config.toml
num_hidden_layers = 12
hidden_size = 256
num_attention_heads = 4
num_key_value_heads = 1
head_dim = 64
intermediate_size = 704
vocab_size = 2048
hidden_act = "swiglu"
norm = "rmsnorm"
norm_place = "pre"
norm_eps = 1e-06
positions = "rope"
rope_theta = 10000.0
rope_fraction = 1.0
qk_norm = true
attn_scale = 0.125
bias = "none"
tie_word_embeddings = false
parallel_block = false
init = "uniform"
init_std_qkv = 0.0547
init_std_o = 0.0
init_std_up = 0.0547
init_std_down = 0.0
optimizer = "muon"
learning_rate = 0.00293
beta1 = 0.93
weight_decay = 0.076
lr_head = 0.00743
max_grad_norm = 1.0
warmup_steps = 0
schedule = "wsd"
decay_fraction = 0.903
decay_shape = "linear"
final_lr_fraction = 0.0
batch_tokens = 65536
max_seq_len = 128
doc_mask = true
train_tokens = 336400000
max_steps = 5134
dataset = "wikipedia_en"
MLP neurons of a small language model. Each row is named by its layer, matrix (gate and up: input weights) and neuron, and shows model dimensions 0-255. Each number is 500 + 40 x the weight over its row's rms, rounded and kept within 0 to 999. Numbers have three digits each. A neuron's up and down rows have the sign that makes its largest values positive.
Before each neuron's rows, "fires on" lists the tokens most often at its 100 highest values on Wikipedia text that the model never trained on.

fires on: "ff", "ie", " off", "rew", " eff", "gan"
L2.gate289:438453471460549488493468565503502513490490518451481580588514465504497460629540527497538420443498538514429481466471562540517481535515553496475426450473510450490483513555470545530514464514494531499435481462534475459471496531503511469518504464544516526507487532526525500475488495547516489544538574483476515498516529505454463466534463520453497473532494415473490464546575473508470537432498477592489507441599581598405511532575538530457536477482549532458487473556481469487473466531528531474492531476444431503484499437524529483533551459546480524496501526490514558488516519518432465532444618511403518543448499491525434511488515522499551507493468564513499533508439536455450568507577546527534570515494500511494453477521543510516442503490456578394469546469531477506558468565501482
L2.up289:475522501481527523444512498563451485468403473478508484513492519463468440576499466478466475512471536515508548471517574465554523463557613431596461458484543575507481470525483534514492500507483454514459488467537553475567548513434476509437467478527540478484399476499563508525520505531473474543512535544498544505554528493438475539465428477453497479496511478475482463443451456566470482510475525519425462454545512482482529550459516504464496538564507509565555447589476483503528436470565475455492444492451472456557584510538466419494535516515526486492497522443555471501521520480474466465479570483478436411404486475524459468460511514478469474463457476584517454479499467535490442554519577511530515457439598481524487508486545508455465509512498572428485543459484491446541544474435462

fires on: "\n", "it", "t", "ost", "et"
L3.gate356:610583463437474527560485494528468477468537552508507555489499548553545509456527535520477537527459496530554390481569472467455471516479567515511511461511557496498495517467486452509511552487517469548537499528452519525452563512513548571510494486459489452486490488445430575481523487554542528491470543467464455523525463448433498528482460495498444559490485498504535544522564545497464505492515535485519482488512532504481488514537571500521450515510569461505498415522592505504521503520516437443482466515448476461524471505536539517499550496442547439507464424478471443499432526462486545491580506416454405489545566589462532495492489482508559448519506550484493535563527536533492559403496527581516543451484546464491470438550484464511496566582501437448530463483445525442561421494518460
L3.up356:496506488454559434504534512454506442511488549525475516491469543443521524482513532447549466480516537542538608500430515525499531498482493565522525566558482452518500506502511482476472510467439540498480509494574505488495449498556521460545541559595449527550497550507471504481534462527578526527526488588608585422472474523478409461447486530524436501434467520575477493589487515507520553524508547504483421468557452508503457603452531500530502513546549479464457483538503496507494479560435541506475518473485480496478461456518487462450522476490461522535481534533516400496438561552502536475517391499527509499459501513498496469487480465476468478522500533537420540475503481516553478495555460529505500495529557518450542463528470607492460547558473524448418480537505423457549537480447431

fires on: " of", "j", ":", "f", " |"
L6.gate171:490535571468472508529453532536547543537494460449466531547541536463470570568509509576464487497501431469556537533487591512485492397477529473477427505566542514478525458495588494504473479523527519506540451522477576508463478510428537482503501434473438503456503477522565524544450549475514522442457522485508416532484467503511555556530464512530423490467441414524549465484533456506487497473544546581555478492565572561557514527470546536509495503503605482547552525470482453488523466491443532527501576435549506467532517463504499492480490478534491531538471463540491539514519405450484502518526519531452574447451482541513489543508511494524415497486507456493430487487483454439495506480522556503516583543468399484501549440515455500523531503507520467481482568495479441518470569431431532
L6.up171:534478420512457530443456477462449483462482496449474448471508499510488552536503546506516551506477444482497501502435542455563496444528518509528499421536554582551506473595534456450496505555448505501452463471499539538480447490407531536474486457483512514559460522439463486563491536447470471477492504478574459441528501449520493538546462478451407439457502530519511503515513484461474466552536489502451528490422550601521495504494495439484601440424516518467454472487478466553500564419486530463480496499543522573472575501531451521415485493483526499471457452495545549461511538475500503552545482474528544476511541580549530439514422473479489539484417562499481502505495520494454553516482466521500532548466515508507488429507452561465538487613410481526415476465493532505470444487505497

fires on: "o", "ol", "t", "iv", "ir"
L3.gate182:441579502482423531483456521498521450480540539491530546520495550459524568527457520509486471492502542528480487525488541394551463503504474530525479494479523463502492468456506501495511452473465482570505595562474546492516549500492585426511482506502536406450480503574424474505505496459466464553453521487544534505458500531498427445477423507542475529550508435446502468415558509491549408529536517467455540518546462466528521522546529524525548510561501506517435443492489473458514455530473455572548498471607518536466500507478547520523548535442495518534564514540539538472490459567534501512448510548522447505550544496579486430424551526483478511418547483512458501608473462465537448544476511533511550539509451536514483586481486454550502478507440520479437455412514509492547496464463511
L3.up182:531519527484498583502523479465452447448452460540513582498546499462451585558437495525566401501475462518563451472526497541503550486525528432519470535437495475534507482502494491468513523486447474463511469419508497444480491461538502531548536557559479495535466494471437485539529434465509501525522474487460470431423527512483482449489527522512475501481454453529469460479576551503490585428492528509548457511483543497558517470498529454497474543488450495463522445537489446562447480480490507593500505471458481462548422505489506495516505449487477494474489517480499559539508437508530422515413511492601444512477507477577553517513506452479401438558451505499529597563514515542472540495534541528557503480556516442519533465428509524545473493473514460486449502454377413465542505452484524

fires on: "0", "1", "ok", "c", "d"
L4.gate553:521463514420489541457498500506569481552447496464580506525496492583508431537532430452448478437526519500462490474501566499503552511424541534522433459454476467480491517449511553446452517518493497505555484504485454501466475535484555539423552575467526498509449517492419491472405433521480506524553551456472428422504534494429484396566533444486572499482472427491519517475543574474464547520512560530455544533487488440521449465532482534486517584474552535528507548449513508482552435458518466541435499445507548520437541539520529509477508510517521493471531463547453492438470452515527500563497547481564523570520539473475435475535567494575525475514555545502486525492513489499461502520458551494516481467555514421450576533430438502522565466493538494478448485470515452486514481538510464
L4.up553:527506523463502503459495492440479487501483435468577390495465489462513502463506505528468568465481562495500464425504430519514516562490447483506517491533520466472474478516517514449470474523550532482458450529424454513549502475493486519479433502458510495460519463540510506513509552521438462572529570436496498534566517559525512586524455522554565524485496476506462474521506502419488470555544469538527502437518510579484534440508476522522568523438502484458515502521469627493518511471535478537481590480463460459508444488466435494512488530429526452489543560527446481481515442524453515473458489589484533491489503467503420510502408456511470578457429528565491471517535507497442436512444537468500505544509452478597528580494500527437466514527466490562471497482459442639553469486527486

fires on: " of", "h", ":", " W", " his"
L6.gate70:554454506447498503464462570419455507519456503523466533529504445516539524499523500529482477453505486513496518563534532515492523414487535475437496483489505498476519598442541539452513421494510478502480511474452502434416486516471462464564599523497502468493415533594549516539452497504517489515522499449533574426465535442495444504485495448548440507532469497529526436508473531478447567506504528525487534536526473413470482515473506519551446488517512453576454442469527481461514525548492480597492520517464540566461532466488420474525516501510473494545537438547551535474425429439505491500437471531481467455591394521519459477471531435487514457539511502492430508475519467454495417418519535514511498519466547501512508578538486535541525480459511523574505492561469458556521547544421465
L6.up70:555535518493506447461500519610543463518531501478521466474513494537446514553515497570541552575513477480543553538558499412492476525514476449473509510493474520460471539518514469488572520495451503557509402536502507577528543510566521522532506467435524513479439535487397443499452473477571524564560544575527511451516552533568476516562539483448502504542546456500508480429476513504431526440551548472502493533467448557536479513466535553508460494544529462508494481483385546567489577517435453522519494558538478485412570494560483551500507489505549574490497476592577461514527504499474448541504546449439504520497508492480519508445518474482478507508425542490570494482500554503538507591559482501537509516484443509536521530487508526523432487595493466523504500553522540468471503457509567

fires on: "r", "ied", "l", "c", "b", "t"
L6.gate218:477581511485527472497525479497509522549573521555537456513546440490499450550499511498492470469434429487489538505452520516510421564478480512495481450477494493432441494576491514474492546578540448526467486488500456484543464473453485548490556472505521546519519478545448510511552489490488505497490511491436518421496474455550482487527445505497478482474532499480466457500580536455518521512553519537525546544506484424460519454512485558475491495457476500496578523527562498485486490522444496528581515535480522537534543590471533441528428524454480449548451520512530535539523545612523518511451547454435565489483566525485532510505583560541495489532481424578455489520526429429541488464515521501482499562487503478550411556503512474504554497570579497526517460449407483524412438475501636
L6.up218:482562491576456517523504430538502519484458516542530518508511487534488471519531538506464511436464491511523461472496489478477511481496561498472425546494480512578505444561519551453510526497513447546470507461503504527571511514539483547503453592498462467503503549521501502467475532479474525451505423521465516505466487452495564504605545466512497473541537422546526501441573516426486523508544540536497418452530516438495495478576521451509509477449485486479624492418502550537441504481550573448600544515517538507502490480495531509572569535476530446443498480540542516586507436515469516554515550526509517550484606500440536474498454543461465516576538513501543519468470442517583612489557515491544495473488550485506453536467473480483476466559485432519511472439467579491507486478578530

fires on: "ar", "l", "ra", "al", "es"
L6.gate700:480512512420485475547495445487508475467501475516515502477389553575477590424498525560535485535566546513476514487489444418556497534542506441483418476495439498520513537437531501551428540477447504537415525543457489482550452518485550476530459458485561466550518482591532423454544508468498521603430485462556485479476468413519511516515436560487516450439526425447500508443502513509473442467472527469474473493458479491527541507558494498500465452516464624516472557418453402487479520505515489548523493455530488531503490504551537521476488553489490421495505515496512560482566533461564460486520434537477485514522469536435490465504506538548512471524553476526526512471548419475521538461483486464478542537499475492548544531450423517489511547485489497528512498472449561492533490527498419
L6.up700:438447498512449441483586537494440576470552484518529485571501519448539412454448504556507518449498479494532516511522548381518541551519582531496499457466529497501519473468478509494565423468467458482501570519474537547472507473556459489471492490479530459566479446506482563459512444511469497398519515389535500481515514534491445514478445493520528465518469495499443568485566550590575522487524478494518543478575506474521438515446494477550560463530491541482523484454494468503471493545472414500519466464488485478586425450506454501528507471484493503516539501429495463499455469501447571523503514538470533499470505466466463525476516492557472563475530399504511431533455490453560525484485494467549479622512477502514549526411556514536527525485520518505486550468492545504497583430482460

fires on: "iv", " Ang", "oin", "ir", "ber"
L6.gate419:498536516467453530524499497523471486459509528453565551481467479501533529496500416509557606494514556516458457515425447444546481512486489431523503461485455496565435565491519509446494547483489506564569465502451506551513557510473501465471507499483537425441515516532572479527510528438515450533508458489515565470473517572554557498456483517506504456460552456474493530452531420570507500514455571563458468494466477497535426523614533460525506575498460476551489477451457479511516553489498470419485562509534509524441552491508575570465505468444477493523491452534499484507495445525506467517499516526576520518515560538471484507441486550384525506539487581513463505518445523553457524480571555551536438520501463555457548509478523447497466466479470441471485512513547465424429558474433547
L6.up419:516510441544552587539487501487430523500548512462533534509537442501535502444466502509545487541433502400544471544485523521515550483519469480559503460544496500490509464522527467514558502509566534460459490536531495498560426464496408478569493543501505423573554429479537535562529536520488461509500447503473524425447529468491490492512559522482483465474572488565461520464552483519464491501452505448492564482526474468547504517494527477497493441532490489513506508455470492582402500465552489507503499552535524569504498487447455497495501483542483555463538505533422521539549454470481431447408543481450494477569460426503524441500479505493477509594460491572474456476526500453497484464569459520512506562386432424461516497440532502507554390530538492518434546462529469466556516447524506

fires on: "c", "t", "0", "at", "o", "the"
L2.gate556:454472447536583511463455496460440548574488459433485410453480480521519486502500522514486443483557524555534545518496441508495534450486477508454477439568468436528574464509501534470438509437464512508481524516473549488500460479499464561574483498570511438484487468581558514511433520460493482508522470540475504511523525469443516527546489527517561594429504477613472500504470479436498476570477523539516558518475566526560457435437499541548481490503495477516492541470486473523499525500493544522435519521441555560472538502473518524544524506544528525464532477521496476501519453532501490438568459567568501495521532495497497445477455487445509564477512560542494448495446441553497590559443498556537586515534473467547463478506502417482569512430483524496470537427446471392521514520504556
L2.up556:570461533481485504464450504516504543475530514496452449494518568526503452467510453489450484472536478478470494484529506518482529485477522511507488586472444457430520497438433502478487492546448495518410454514479516545475526444487532433485479408498486479475523463429445516546523518464512426477593531488450560491494465505478491569487471506575593525482421462497592479477578505511523525543526549503600519470537478534510469480492497470481497500483540448516515471430513574473505533514539562392452532462488482460462484509531570476514460468436509593498480481515543478457502477499512553467565482527565512523564467474586488466477472534552461530494489435500510513499506396522548438491433532496489380495494469516536585516455467500456474487420576467511509533466505441538564460529490488

fires on: " met", "\n", " elect", "ert", " ent", "t"
L2.gate383:505495480470391454533509479466430493505504535518522499576485557474456476498468515453458525510510497471513519514468545459468468500526539478454482459525499433508533424518564470450571459500557465516479449514419586514503461467499547469529562468498449535454463501437505496502551510534499513433481597521476485415553492464422567548504474548583531504557453499520529515484511527484479568484554508406466473483475495509523492485582502480561470573580529501466548477475512545548490505525494558422475493543536585508514450492524544499534410451553504546471501526432481487437520480531506526539439407422527503550535483473456511482525545481482538442548486483468465529554572566493507588457461454459544491452488458485479500441521416534468489483520480422513484490501426495474543500500522481
L2.up383:493494526489442504521479551532385413455490421487526535463480442426525451465527545554507478494513523467536532467456490557439484518478535501515530450518485496509531429484494501547555492491578556466490486518474523558483398474541542456532536507506492486501452470510445538523516507461440548495492505490449498467550501463456606515410470529593551511502471574458506502486578552468480530489526509465483487533545475526518544457533531587556418456515465497529481468503553471508514470456536554482515510509458508534472495490518477431602447463426438531471438472423535488443471558523509508541566507494543497545562494469466470599556467536480474455493462490460527562528538499514500502455445568513598455490482595491483497468518443561496494528513480496497482520481456511474556451484550476

fires on: " prom", "t", "ont", "per", "o", "rans"
L2.gate297:491499487543456522365525568556470506545494491490518457497482459505599505501490462495520555499494552433566513493475466551473569457496572532502479509572530503478465544517422538524521476492438557565471498460455601483453527526495403490526527510441490436486495498526469490524460470431526549514527485446463540478516503383482488522509559505502589512480469443557509510520492501461555508476525490510499555545504496487549524502507621485552541545514482416494501399482465454506468518537562460475448472400524428505553571484520456503491452455491454549536509544535518438476489479491446504484458513569508536441521553442510416468573515508512454508462449544490516503491476459523559454542511526459537509551566528509543502524471536533539506501552496443450444489529483528489517502496530507
L2.up297:492462442471454506538450576476499490512485506535482470496426534427529527514522523562513535406491541539434519509505426542471530502411493469510515439511479544514461520531465442550521545447467481432547508484559537570458494600638580495548511533525590501460515467569482471591460505554533397460489498558496487534490528516479500496502462488590565490471443461563490499502510546470469480496521517509542559508529502525499545580521513465471469457485498500486508481503465539469518526514509509474496475448524568462529497484468579471488451420503497450473508527436478459477472524529479442519515482535601489493522469460494495500492486436485503501514458512545504558492566473507479588537439494541499465507549519501509519580463464488529473454541534453576564481516449462491494565499486391